config.toml
hidden_size = 160
init = "trunc"
learning_rate = 0.00519
decay_shape = "linear"
batch_tokens = 32768
dataset = "wikipedia_en"
MLP neurons of a small language model. Each row is named by its layer, matrix (down: output weights) and neuron, and shows model dimensions 0-95. Each number is 500 + 25 x the weight over its row's rms, rounded and kept within 0 to 999. Numbers have three digits each.
A block is one neuron, or neurons of one layer that tend to fire together. Before each block is what it responds to, as a language model described it from the Wikipedia text at the highest values.

Description: Fires on the head noun that closes a modifier phrase, mostly "film" or "movie" after year, genre and nationality words (2006 film, French comedy film), also album, match, role, title, and word-ending suffixes.
L5.down129:541478494496492516502462485525465524493506515492500512545480507511476482472486531477464522482525510510504546484463478448530485520530522501448482535517451510492480452497509494436481500513496529514511495505506501483486517458487515497501483484496500457502489494512497442503480507458503466506
L5.down332:473515480508514452502475500480475536490517434483494521555465473514519515460473468540489471500509483515514548476486484516492530487474497482502484498538497529488513512540483541492462505476482503502462549468497518514471521508494498524545529536449524503518507475535502496527486530471500539502
L5.down376:501522491489473480534477554497533516496471484530494503479450514486490491539525505483477536515478527508509509497536509474501460502497501528487482494522476482498505479505508517513512503495483512529514508529487469489492565496500476446499490539479472502524491487489505506460490457465487494470
L5.down574:519477500490546494519477504525495505489464514503471479458481512498518515467491528477515529544504487484515462487520471583508476511530526559531502507524476501458541484495483464502450462494516510484537490434509473532508534491512485524507493504508505511502482455493519495472499498486564548532

Description: Single capital-letter first piece of a split word opening a paragraph, heading or line, e.g. S(teven), S(everal), R(obert); weaker on mid-sentence and, of, also.
L5.down137:498521501511485543519511521493501476503494477551546487520498521511509506512461507452473488494478526530482455445460481559463470550535499500524479494499454505468520521502483495498522470532505520481502507483479533481530518513497459466505500474486485499478479489467486505525532479458503543490
L5.down191:491483509513534471478448455492463540503508521513559502496535523491502485516478508554506518495484507497495504520514492505477557486524497491508500499492511481521481478457542477559446456477474484509561551497473492491526485532522451497491510569506486518469527469512502494526510499481496468478
L5.down251:520477493450483484539461491527469433515496486470494491528560482494503513477461492574512509514476478474495498476507530538534508496500502486505489474478521492491519484472467507465489436545506490491485499489515556507495499485514514489536537539501486509497468476501466537504507555504497500502
L5.down621:454518523522504502534499510493456457528502498499497440465481540491530507500529492481457508485492523476520473462488507503502498506545485492477488474488541494509486498489465481549507477511495516537476507482521496489516496575492533491493506497473512486495495516466472487496525512485519424498

Description: Field-label words in Wikipedia infobox lists, table headers and section titles, especially statistical ones like Time zone, Elevation, Population, Votes.
L2.down58:485489523483526483537472516492511548514545514485478498466470532512510502503469528468484452494504467528475511479474500494475458477458463478487497486453483518503507503496451516509467491508445548496512482482508531465515502486482498475539508533552531505468493523481485536508532477522491519486
L2.down60:506508541525484540492520509497531475492541504510432526488502505507501457480492522498517475460512494532516487549486485483523475490470485463501555484504504473447526524503474466559474504524501536494490529498493484471513480494520448516519467510536522475470493521497525485484532484482504520519
L2.down61:485503465469476497508522485493534478523453519492542500478495515514489509518504501459511507489470502508473512467575500471476511509492559520497487540514482513477560500503503469484518474505462530501483453493498463531512542473502503494493467550497473522490504482537533504480483475501526478512
L2.down136:501471473519526510501476457487504498456512509479515482522513507531495474488488542481527465482516509505483488521520470477500516478488489462496532473471474504483511507510481476503495567530491467492466459508540454505494536491489465476464492514518493507505501501485509452467438467507553524460
L2.down197:512464497476482451477512565496496543508491494511494531501472476495502483511528550499501485500487500504499490539514466504532531483470516508429508507486455501475484537524508529494545491482504482528520458488513489521514542523503501469504467520509538511480523485497491468495500496500515472543
L2.down444:476457504476515447527477488530504489480487498494543498515454511501479509511473531508507471482489450521494471479492501518495479498470522470509513477498438503493532490494486489496487493511510506454479516455482529513509525495491521461526474461475483482489502531527570460530536479497551499503
L2.down595:556502448509507509461490453521471476472459499498504510512438550496513521542474512457501539472513503480506464514469511508485548500540508497552518476507467523505469502478503517445462517529535482472508464508526464494505539479507528496497515492506505512489507512527517480465491453465528480538
L2.down632:469489543496517480472487504541539505478543451502498521515495504480454533488485494487484505525526484505490498519508489515477513495494483502506534492503530474494472502526525505524553514474492484516504463498535554523538527486510486464536471531530463494492505543504472457483488481531513522475

Description: Tokens inside unit symbols and coordinates, mainly the exponent 2 in km^2 and the prime after minutes in coordinates, e.g. km², 40′, km/h, m³.
L4.down153:511521491495464496492502467536493471467490510488478505505500494467504549477512517526498471510513506502475473482550498492490532465490425508526504527472523479476523555524491479507470493467529536469533520482497485515487474489450500509482472550464484533497548501525520483519490522522470522519
L4.down610:505512500498532508482510549518492516504493505503527562468489539488546530545487492466533446512507467511489446487509420500507537489497432483548463526507516533545487489476455469504518506482535491528498480465489514493493492517476449472484510497503485502480526496534491473496471498480531502471

Description: Commas closing a sentence-opening time or context phrase, mostly dates like In 1833, On 17 February 1945, By 1994, or However.
L4.down16:528515502481536507508510475488496522520512538486488495446482503536455507468489506505523513451504510505505494515488465535442494490524521512470499473515520526499478512498532509502519485467507495491548468554525526526508470505513473517489489516527527556514486486463486454476548506513500493483
L4.down598:510491539506463477508548525476548508505450489478472504508500487495522494484467509517503493513507467517473509529479483464534500513509481488490481496509471501526542500553533530504552497502519463503468469551466471545494514536487497490482512512472488548506468534505515544529462421478444519486

Description: Boundaries before a formulaic continuation in templated Wikipedia text: colons after infobox fields like Coordinates, sentence-initial There in census text, and clause-linking but and who.
L2.down42:484512469475484513469460489542530502496508535493544513545514522509515520516520502507494491536517501523486520453501469520497526508519518491455507520492509543490500462530479501439522493504514468489499498504520538443500477494533502468523545547468498497489505503483467462456454527514443495515
L2.down134:502494507495546493494508542543487496481502504507511496475484446511514472448508485532501491528530475496537473519503520467512524493518493486488498465488504480481491496487508479460461512509504494500478508517503478457510487441460527496492545523532538522466460539480476480479537503523518497460
L2.down175:533451503487486516450464462476471511524533473537493524460435501485525506517492484503533507528538495453534507507514516495463550498493466529477493504489535529540453524513476481476480509481487511497515509480550457522513518511490478454452486503522527506483524478503472500467485469513502496495
L2.down227:462493514458497524504543543514483519464491511489531506477516515524497479519520512519496529502465459538484525512440437496506460493504492479497511493489486499462472491506472463474503550477502496450496464516544524543498519460514460460490484495476514467509516493524543494502504532508502559464
L2.down268:526474526491546544482502493490488500488506487525516504498482535459491489519527460467474542502498503512443470463484483566503461518505523503475479489522463504493493495464493475478471512516516521496499521510457498473531521512516483466514476472465511508544472477468516485476512497500526492516
L2.down272:522472498497504526501495513500520482551544521475502507449494464505513463490487547503506519495534453496481499545512483503512512515518516488462546477484506522539461491514496516508508440503510497450503517536542495511502513510502527475512509520471515478525504478486508514482540507455510525501
L2.down469:462535499494520507463500447501520487491476480467487465504449489508515505530546473511499499464509484474476473500498524498477561510490448509537508482525514504500472526480502562483482473507501508550497513548496504462502462518503510565474524488520481509450493501508503495473472502458499454481
L2.down547:525507487504526495519478513478457447485557517515544509527488519499485534528467490471502503481473523482524480476541518529454438494556485526562492533507488453513468522497480484454508514556537503509491543473452467521447508531531510491470492507494512465494480502514449493534515521500489488520

Description: Head nouns naming an organization, group or collective of people, often after a descriptor: petroleum company, research team, jazz musicians, the club.
L5.down158:504514483513500525506472526489485543514499507493505507528467489531525506511496485498505448557492511491522485472518556487497486482461479490512535488528509491493491465510530520478463537500442515543494522489526476496511565553479507543538502476467503444464491492451542529480543494460449534459
L5.down319:459497553526510477499515461505479480493506527536502490513487451513524537532454490522516508492505504469504510541491477461514488473540517536531475497493498487498491502495531518474444523514530508540474494514510490548498550497513536545524459478468483487435470495512517503496494467488473486487
L5.down415:518561487499520521560555522540557544462512483468484526498493495484507514526539455486490462483500485488506504547467521524524506524505523562511472525504506530512477517526481501500506513472461542506455511518497510505484520464479526545453462459506489497485516502489477488490483498497469548512
L5.down478:499543515478464477515501522483550482500483490470507493531478523512501481565526504501543506459483550455518516529530521506519482497533520508460519490464507494505513469506481500498471484521443507471518452513497498477494488541522492529479524520535508487517450475527518505525557504519526479535

Description: Plural nouns or their -s/-ers/-ions endings, usually as the object after of, in, other or a number, e.g. cases, critics, others.
L4.down402:504488528494520447463479496522515524512522481482491508483531462462506513497440515493517482528527501519485521515489480543468509545516494465495533478510496526505481446502520501524449516477546480483509483466436512460468496499529506496496458498465488482479484487545487510553518490469511501489
L4.down466:488480540474518505494480528524519504533499515488495499521486460494475472524454459498497542508521529498480517505508471505485520505469454477485551502481479500489488463515462465508484490478519517544504503523518468468457499500552484501517479502474515523458540538535462503581494511472490487495

Description: Pipes and column-name tokens in markdown table header rows, e.g. W, Time, the opening pipe before Athlete; weaker on first word-pieces such as Gr, t, Tr.
L2.down208:519506487492491515452517489418517478527474532469496483519483481486499485452546491494505504511504460469498482511551504483513490494484508472543524499488478482475494495495476519506523428498507540520496512509471488519498497538483499470490494543489551531482496523471535508495526497489477501462
L2.down307:472461481532513491483527490519476508514545548463537494474494526480478506475521504500530472490499498513516512481517437484475484507487477516522479500496489506489490529507507463490502521498506496462492443534510460511482502502522471483498506480465452510551499472459503478506530507496497509503
L2.down335:472534500454532511472496499496465472501516485481511498450541518525496505490502467517469529444514501522476484522479508480480523553538512509495546513503518509514486501484471509499516483500519527523558535476539469529475543526477536506519447534482490471473507529514452501561479542454498492489
L2.down352:551509497515501488528521517562504518513477498509480538563509477523501516464488514523489511524489459510485495505467500494487452513471503475512504454514460493518501503488552522517489495487497518496486495517479481509469477524463492540553513459526531492488473527473466501512524458472522492513
L2.down383:501508505475517508480546541511515500477482527472517478508494506540485489483529503495533467526541509554535494543450496470497469490497497478529498505515497522507493486497501511456469502506499520507494486496479471509505472492508490512527491521496483492534474478538540525520510460508540483520
L2.down433:482495516498467513478547447539532509530493509540561498561502491497546470458551518517475471507483469530471513469530519467488537554489473514481497541516498461482508513500495502480519520558520481480507484509522500483486538471489509491513490488486526476491494496506553524509474462475502468461
L2.down515:466550539517503504485539474463495514499483503498441493499496518520507475482534514514468503499509505512534453521486542486556487501521510535482468498493472504539519486493523498480527481523469534476502505513483518503492509523519521475484499525486488529517529525521484471478421492458441499549
L2.down562:529493504520498553468512489524450487530517479505527500492519504506530533467500488508496510542498482515488511479519488535512495498557533514503514504495506509484472492441478482472503488509519472526459516502500464508495542497511469477486497513470453475475529497492487515472499471509494527554

Description: The token closing a long name or noun phrase, such as election, album, °E, or a table cell's closing |, right before the verb or next field.
L2.down39:542499538466459491499541520514485485523550486505508526531525486474545491515509498501535505532506478539548501479498461489507486503513534494493513497477499510473469496485514478468495515532506469533465499442495472510497498494478527485526485522520553517460488488503473486506468479515471473443
L2.down130:534527504485466486494539543470540507513488509492525514516526478487465473501514498462537527513492495475512540466516542523495531527482478545464552546540512486482484480502497503502515490504528516523504501532480480470502508456492520495494535476500499493487446496481507531512467483476515487519
L2.down166:501511528460535488457522503484455489482521531531477556524497506478503494542504493495548521516468545487508532532484482533470470454477520508493514482502530477504467526553460495531504488511487516549466504496529519501485534471481476498512464515447511491493478462512468531489538492502478465458
L2.down281:485483468527505477494508469519460493534540529541523501482507516512497480506499462512487507542521478539459508519498524503504516514481483444554506489498469528513450536450502490490447541469500505533527521506514485523445516444517512503486515483522480491491481526495487475463485537470465484477
L2.down365:514504475560503479469500509542492489536499531513514513475534525467514508489508451527528551535478530538494504484480475508489506514525478477489546485492471469486465475475545488497489514483533489491500511481525468497491497480503490506526482531492530526492482470515507533521500472490513492538
L2.down385:538473488526470515493481512471522487473468500469503487564493480531476508491536493465507474493518520491536522521518442510553475442480512510494484473487454518489495455504486530520505504501523531510498533482527502514511423494497510493542461493493478501492514467536493510497487503447494489517
L2.down460:522477459493452492473480496515498482494496495493474539558524493513500509536515492478499514479431515442525515502520533542511507477492543481475515456498498499503492498522503522517498472483505534504528512537500532475512471500476526513502497487524477504468479530492495501511521509433551510506
L2.down636:500518537511555499511496491500500474531519526522510524517474535470502481499494498446551503490494503558518494503501499474479482483498477504497513501519544536503517529508461512471495544467484495544447466515533496472493456504474517497484446511471518496464517478457537487505492496557493484518

Description: Mostly the 0 after a leading 2 in 21st-century years (2008, 2012, 2024); also that, commas and where introducing clauses.
L5.down145:515501480500493507498520487524463498507498480507477435516509470499455477499474477450540472460494506472449526477456535467508532526455499450486482518485492476542471481518484539482475511488466538479465490472486511490499522503513516524476499471493489498507484492512496516492504482514483487522
L5.down489:457487466474514489467519509473520523474509503495491473490473504494458486551564517500495511478518518527509476496454499509517450540509489492486486515504497465507476465499502449423519490517557431503491456485502497513511514481480527501463492508512498492482489520497497534532476498535467525492
L5.down548:471491470551478511508454517474519492520471460498517479489476469465524487479533474472484516514553467493451499487494570539533480518481441521497494534528469525505447510479523509494535521506506489519515514501525465505468505504494553455493519481487513488542468476492444473504512474504520477471
L5.down627:506469532488513473484530526520483471510548496547453494472482514502502532523522457486483482495482508474474478499544486531479504531520487511479489472517486487457487513529499505478506486494540520471462539457514505539459476530529459459521511523471516500515497528527440514576458521520476503511

Description: Demographic words in census or infobox text, such as Density, household and family size, plus the word-initial W/w piece (Wins, waves) and coordinate marks like ′, °N.
L2.down88:485546471472459524511472518447467482484487447483475517482493505499505476496538513485525544477505515490499473503504532500526517492489501477472515503526487462491510504512509515517482525523530496529501512544513525482490481482550488517516503557505531517528519477483520519509518529498531495504
L2.down133:471432475509503483488519516476526473534524512496528494474489514466450532488485541485504524480485449503497461502551528523467494501530472504547501460471522543465464496502492502511495513530533472526507509476510493507516535505518482470491469522501493497446505503469465491516477501515489540505
L2.down206:472512505504509508552479474500496492586519480513476540497479457491494500508489522438515528481497508483476469449546504515483460501474543486507501511519498500455526519488477511532498500513499518482512497496517483472568519530501489519512502534536489501481507528486521460511558495469491530515
L2.down234:481493525466468468492534472509481475453476533464515511462520510496500476524478513473466498488502519521530530536482494513495519487493506523549518500484530509453520512507478496553488494458523496503479527552472537474485485514540479525521464501499445540508527461495532494552530505483503492516
L2.down267:501461473456481505514472493481544516513502519547534495493488502506547467505492498479498490487455514482536522478496506485486523557505501487473511472478532461501553487508508517540449517521488496476483521527512533488473474475499492507468435480534535516500536491479472483525492531519496488511
L2.down395:497491467468503491497515507520518554505538530504500512478497440490464512512510488486501505530501465536527474493492541534474466490470525490507517536501501493495536475423469483480544482516474491530497521507455539462522536462524509487530519502547501555517498513482516493541526484463513478525
L2.down520:476467466493499462542455490476484515487486492505503487493509520496500494489481496479485511482475449501533460467554536519478450484537497513509500489462488472480494508502511502502521478514518511511491542511528456539482538504487485523454490518497465547500490483494504523489451501480437514504
L2.down536:517502528549495499481538472524520555520521533545502527485496540463502545481516484495499502529481545480479478464485467476474502466510469487511508548487507542512505505486503467489513466486477541498528528487456515502443510525541499538499457510535505477531457486535490512469492515496541530453

Description: Prepositions and small function words right after a key verb or institution name in biographies and census stats, such as died from, attended College in, had a.
L5.down34:523476507457514493472508522469491516505527471442453505503536473512478530498452509492491532528499495528507549520490483530523475530529519496474562479531509503483463504520483527480467533502508496551524468489517483477523508479519519482501502485553478515527524489525486509487485504490470516555
L5.down105:481427518517493524542524499483496483491473488473493473495488470491501483521519522532501557532509463510497486524547513452513490542470483482500455480486522548467528510530494478495505517517466511485507503506570550501503529475500446497483528466537479483497513482496527494476496502500483530536
L5.down190:522478532487536523505527475506512534490515519512483502461493516499454507523508529469482531533498502502487516513503476518495492472512499440489549511528480455485507535484488553529494469488503506510525520553537493508546530537493511449539470466540470479512525482463508556523502508513492537496
L5.down318:506493486516501468490515499502524528464494502481472491524529465462497465504510503451519503500484497543492521451489539517472487534476529481491522477516511455537497496470501456492508476514536519513500538518493534515521570485483560491524504488527529484518471505506514490531514507485528532498

Description: Periods ending a mid-paragraph sentence in Wikipedia prose before the next sentence (The, It, He), and occasionally decimal points (6.9) or abbreviations (c. 1520).
L2.down104:506493494510501489543486468478497502496489529478481499533533542482481545511459473487526465524492544489526530503462488473500541527449479508487512528493468474523524543527507481494519475476459501494505503505491490470514527528468485476462502521501548537505502479532490494522500497495518502490
L2.down106:522556488506508516493510502496526479500549517528494562487469540500471508492485495499501504462472450504548516511500462472483501485487516538478502492517498492487513538545484501509480514491518509513476512519508515464460513507456542500565442465554505502465516515476520504473539510451536520512
L2.down113:469567458508488492560497507468508490520477488454481511505503501463508547514517564504501494484556525496490494519499496474481538499468504509481485462465456506494522541496522537480498485522502527453441510482515478498477444498501495502504443516499518492482521527444478482526524447492501513540
L2.down117:508539507495503489540477505520542500511555509506478528495469466482508514525518514509479503505504517507459499518499486487513518442506484480516461481516481481462507538552497502519519499503495525478512479563497458518477474490494535512511463478505530480498500542478528552480481485531461494524
L2.down388:486472531479517542482495524466466495492489502496475491548488529510512530507488531492501494509547472505537522531506516510491468486485554500472498463524482490501525558486510497547553504509461506519491506478484535509497436463481501480550455474478520509523506479495515492466446507491525518532
L2.down521:539487501457560504459504479486468519492461493493505494488520517454467498500509494519491492525542495506566528496488480482506512476505463511480512484472510511480523513467492546469505504520543494502513487483504542520516541499468476516565477483567473525531518486482499533490499543505474511498
L2.down620:507453511495524498482517535518535450495551465488503485490492496514501533526505445507521471534491504516477489523480497478485537471475496469467510446501508499510520500523551515490467497490469448552515449492515440495500443509508530454524441527469506500511542520517463513533486569525469516523
L2.down626:484535495490539506513503497497512451490504502472486510559516498494462455510522465504514523533527497502507476498503494491531510502470498486533528460477494510532526444505461497498463472474490497504492479541510494520492483484512457436530480514500515479402535488484496515495507465501511489532

Description: Commas and percent signs right after a number or date, especially commas closing sentence-opening phrases like "In 1858," or "There were 137 households,".
L2.down17:468514488527496508515533495481478501513517502525500488508499494532532493486508486479483503515486502484518491457458449501506532473490486536505463493528439497514536551537472471528532482524468540516490510489491522475524494460493525503498486526498463515509475523505482502512517510524454478433
L2.down37:503507520535524458527472495442518504497532537494536495490480530494491460511505532519537490478489466528449504511456533520528490491482522519464514470517475478527524498506515551469490486472495509488462538521528514502508442523510476469467530510506523522521518473477485488487533467497468510497
L2.down43:539470481537517498514516494492534500469487521488527550496484506558513489488507495494503469540525466517494515496459521520533470504494502481515432453528493453457504458509526540514477529476510484530544526495535505482477494464497485504528490495518483481514506539535463487466523518529489460472
L2.down203:523485516495487511484550514482493529515520509519519529471488499470502487529523493457490478513502494524523533475509477503483470498505509536455512504525456523480516515529490488547528452534496468491478458493505519549544569547471452505531463520501513497480506520562486510492525489478535523501
L2.down270:489494491479495521510506546516461468542505494562501556489491495504511459499514487533532508508495503479485498525508521525502537503503488547500529534496498554517492514476510461453502540486508524496483454497539533505497459467493503486480499520471463481510532489489502471474524485507507505492
L2.down462:512521532477519453489461487503513486507522482526494508517474486502491523526541481469518495458512551481525504499492503530518509507506518490473487499525524523511531479542525478499528531500425499517569497476490511491521480502494430496494487515502537553463478506519453507477498519514498505508
L2.down610:492498497491516455475551521484466536481464470472483508515514498504498485500478467491538482549502477488464490470482506487505492454464488548542517498511499495485463554526527523504537517434511495526541474478501504509529529499515501516497482483482464530517502528516507478511572504523520514461
L2.down634:494500561523484502487477494513529493519549506541510513558501537517457482537521556513507485474501478457456525508455488514536534513466507509481473485507477515529521524502519517475460474474551462532470478510500525538526491505479486478485504522521537542495482539510511532483510447499487511467

Description: Header words in structured Wikipedia layouts, such as table column names (Percent, Attendance), Markdown separator rows, infobox or section headings (Location, Area), and percentage digits.
L4.down26:523473482512464513460498519484535496524511497531529485511465510507550484489485494487522550517562501470507495497484458498470513460457507503506455510533501494477456542479547518505500514502526449552455513479529433479494482526495515523482496503424495509470516497499503512479505518467495485526
L4.down328:476514464455478463477491502516541491497510489516494516537511477483536532487498468485469485483527490499500534451498510432486444529509478493503482520519499485457486527516516543548506496531512498528499494463514533529513540470523473491497515519468510558511537474510505468547480497467492527511

Description: Commas closing sentence-opening adverbial phrases, mostly dates, such as "In 2014," "As of 2015," "Due to this,"; sometimes a year's last digit before that comma.
L5.down194:530518502560490497541493556520481496506501514504474504509507473507527449523481472524510502526511475492469460541489496493525466513489465523486526467506491471530495507516499548504525442500470504505459503503500493506498488501502473495518530535514526495475502496468484559505499506501465507454
L5.down302:515515449550454527563487518509494499458496514491493541507520517493524499510549487476517491525500519547507518523490457501483473489493517519497519491532477486517530489477474502516539514504523513491453496511523518509518517489476486489520482518493500504508483538482503495518551473486496523435
L5.down409:508481502469516508506531514511513485518476484504528502484503519506487523477476460502557530495534470448517475488525487485552516510512505475513551538500487500481487504490512485497520495529513538487561527506486483472513458490501467492484519511517442532479511480504474480543483476498499492488
L5.down614:527459494552458476522524507522493491542511484525469497531514523469530483508474493463508473513549492528511514465496499525498519513471473500521479465488481492541483550548476500527516468494481501477468466497505512530494523518498497506472520490518550524502507498525518511493493502478483538465

Description: Single capital-letter first pieces of words right after an opening quote, a heading marker or title line, as in "Hopscotch", "Air liquide", ==Cast==, plus some mid-word pieces like 's, -al, -ur.
L4.down281:538508496497513517498483479488472520525534504503512495497511470471520542469518500489499465485496462496478489470503488534501508480482507497451473555499498507499502519519503488485514545523458508495503495475486460501483500554501521472520551510452503556509497518452509495483556533511500484487
L4.down423:483477515481523508454527444490499539512507495470523510474518492484490485480500542481516490517474516498494472513491512501552548505517550441449526497461486497463509457522467514510518540503531494474489460497495510520518507492511526459462494495474514472472515533538502475504433541504512501485

Description: The second digit of 21st-century years written as split tokens, the 0 in 2009 or 2023, in dates; weaker on mid-token pieces like 1,200 or C. Brislin.
L5.down179:493490489473532531509478465472493553504513483496490506531519465491506527536534504492500503501536476487508520456496487481512492512527531477517519530554485501528492504515486489469490553475512487536479490488541532468539511497503513480487523446540513511504542511523493473487506505508473480509
L5.down313:531493506495474510494509524509513495545540476455487506487476502510494507554559495526494452505581483521465546510483478480521535499485501502500453510502536499482533524492504497543523529493503495490492484565465493499542492524496487490519494507492509535503473491510499490491523484496497472458
L5.down422:544527534490528497490505513463516522506526480447452531508497522527484491499479508480479485520465483492467481503423532524488499481504503472449483543515494510499515530471519503489442457534493468517458495477453506496516528497492520497543472494544522506498464476505527516514502529524472464495
L5.down582:490501504489531525471467521485513511507474490513501502486508513514459506527505495466492516509477508523441459474502474511492482525535479504510521488508463454474530500443513503474450481473527461500468546552471483526506483553512491485481476500525445508479482481488452522491494535500511491480

Description: Hyphen bullets at the start of lines in infobox-style and cast or species lists (- Basin size:, - Died:), and field colons or ordinal suffixes (12th, 20th) in tables.
L4.down8:499557481442486477502523527482561474500489516489533492488500492517506441544455506457498489486481499527514539489476469488490503493473519506490474524482523536490501539477496517488472488491494519498493471528497484490501527510457532519509463468506484479492500489490496508470504490496486496544
L4.down97:485514510448515470492510493518510521509507469519429516484468539508502486566475498502495481487503511513535495484516480498465520497520517511511479495514513510492452545503516466517523487519481522513496494498500541493514536451439512519507497479560460447530507511531483453486496476484535491546

Description: Periods ending a prose sentence that continues with another, often after a name or place, as in "Sir Kenneth Crossley." or "Yazoo City."
L4.down270:516556513505521530510526463506549479503502549537535563533496518550471471491495493504491485502460516502525477523484490526514478486499519532479505504522508501495537532507459543496484522457447484493522488484540485530548555548520458472517511495491513508469496488482541509460511534479470502541
L4.down348:479552486561514518496488502507501513523510500467459508525534532500508483506474511501505503503485520476490519539496521521491514495520478481534474450476546481513453529478495522544499511497451521440466486496477528482514460501499460476500497524492485515464507481484540517486454485492532493558

Description: Column-header words and pipes in Wikipedia table header rows and field names in infobox lists, such as Location, Set, Established.
L5.down95:496452465499447523472476543506478515506461525516512517484462541476476532497504520504488490487516473475508530534464445493527525484510463501513496516522489490470470504499502480512505498498509525490510496528485504526487471480493490507494468461493504528478515507525518468464506506544511552481
L5.down144:524443479510444492501528514519496490471490525495567489510556467498523527515505483480489507520494520510477493500484446514537510539502538507521474481473485492495491502483499530492503507506515475483527516464476527477521456484544480518492487509485469524506495535486441476530480488510446508435
L5.down263:491510540480498486525523459495502548444502486495483543527505523519525484487494451514474486481518536534478544481484512514497500478511486441517530487481510489471519459514558524501547538526461523507518536493525525511444527485531458541492471521496489504480464489509522545474490493501519501506
L5.down480:510480456456503474460485533520497530535497489513504470464530510460462486504531522468504489468465491470482475478487430515504505481506515533543502519509510489512501537524514508520515520467474521484481510497483510484530479518491487513462519524509499515536488527535553551487478511500508528446

Description: Final token of plural nouns, often the suffix piece, at the end of a noun phrase before punctuation or of, such as companies, languages, robberies.
L2.down50:505546466508501511502499470526492521505538518511560471496483462532481501545491505496494520522494551483456482470504529511464496526469501483544518500538514538494508502471497465504505521527548451541495519528503499483494537491510503503460476489464474462503485452446517488474509539467508531508
L2.down116:500481448489486473492492459541539510454494484483532497554465496527518485481494477547537469527466469481468495484531473492507541514475502492458475468534465552492495527491528481485453520488532530482487488482478481513484486475484484472525518526492436458492539479509533485493467511478510468503
L2.down258:506479492471500501498457515505491504476468506461496531516463474489440431478518492465494515537497519505493492537531535477497522498512512495474517450495561507466503483491519557508472537520521462503508499499550519490480522505487479492510514490497500460474536499456505499526511519501518570525
L2.down344:505485484520470509518445560462522491511501537520475514542567499450485514497413472502486512524495544524490511466510486542497506545484480524530522493491501498513510477527490498520500497470545502498484510511509485515510540494548531471464471515495500498517553491506476448520511544475489478489
L2.down364:499542504539485476502478513499451514503480534482537486536481496488460506464465454490521512467456474454532515516499504511526490508451490499493519510570524515490485543506487474509482521510480501544476503504497522492478497517500518478493500482481511493508510483530480548514501486461551521468
L2.down371:535467520539513509532503499519489510478496530484481514525499536490484450523467496526508499490490514463498502495478513515502510485508455451460500537541506491505499476435502507499477441530512477462474539500476456512481508549511447526460483528505521479497495499497491501494484546507500487503
L2.down492:440525476479506507541525485494466505517471506537525481502487527478492485548490485508510516525511530479507528504502520551521496472540485501505565503493504528505434495473496460533490488479526506525502484520547542494530490473476536473545430489496456471483518470491525463486525509521502544511
L2.down523:486492480543485533516459522477528529463478517507457486511506483528489494505448499476513533503491452530496503466480500507496491494491502535516531484534468492479499511426466526519514515529530511507480517500511534481473560459526500476489515435496466455497533517475499492499496499444564496497

Description: Column-dividing pipes in table header rows (Team | GP | W), plus and/or/of joining paired nouns in headings and short phrases (Education and events).
L4.down445:471492505494483490536503525482492500533432542491463464484471505554499475533479505478531505423522509471487433490506440524511496522559487499466501498488497521497531448492477518503496512551498496506517475470521490524501488496527472468503544516500481469491557502521534513500487501549534553491
L4.down606:497472537552502466507521494490490539503497499499493501496487498508452473493528489509477490436504519531480505511491498470485469469476493483480499495464484493524527507446485538495471561485461504512516489478523574511510461497551498543480482514518485518524509517487563476470470482517500478458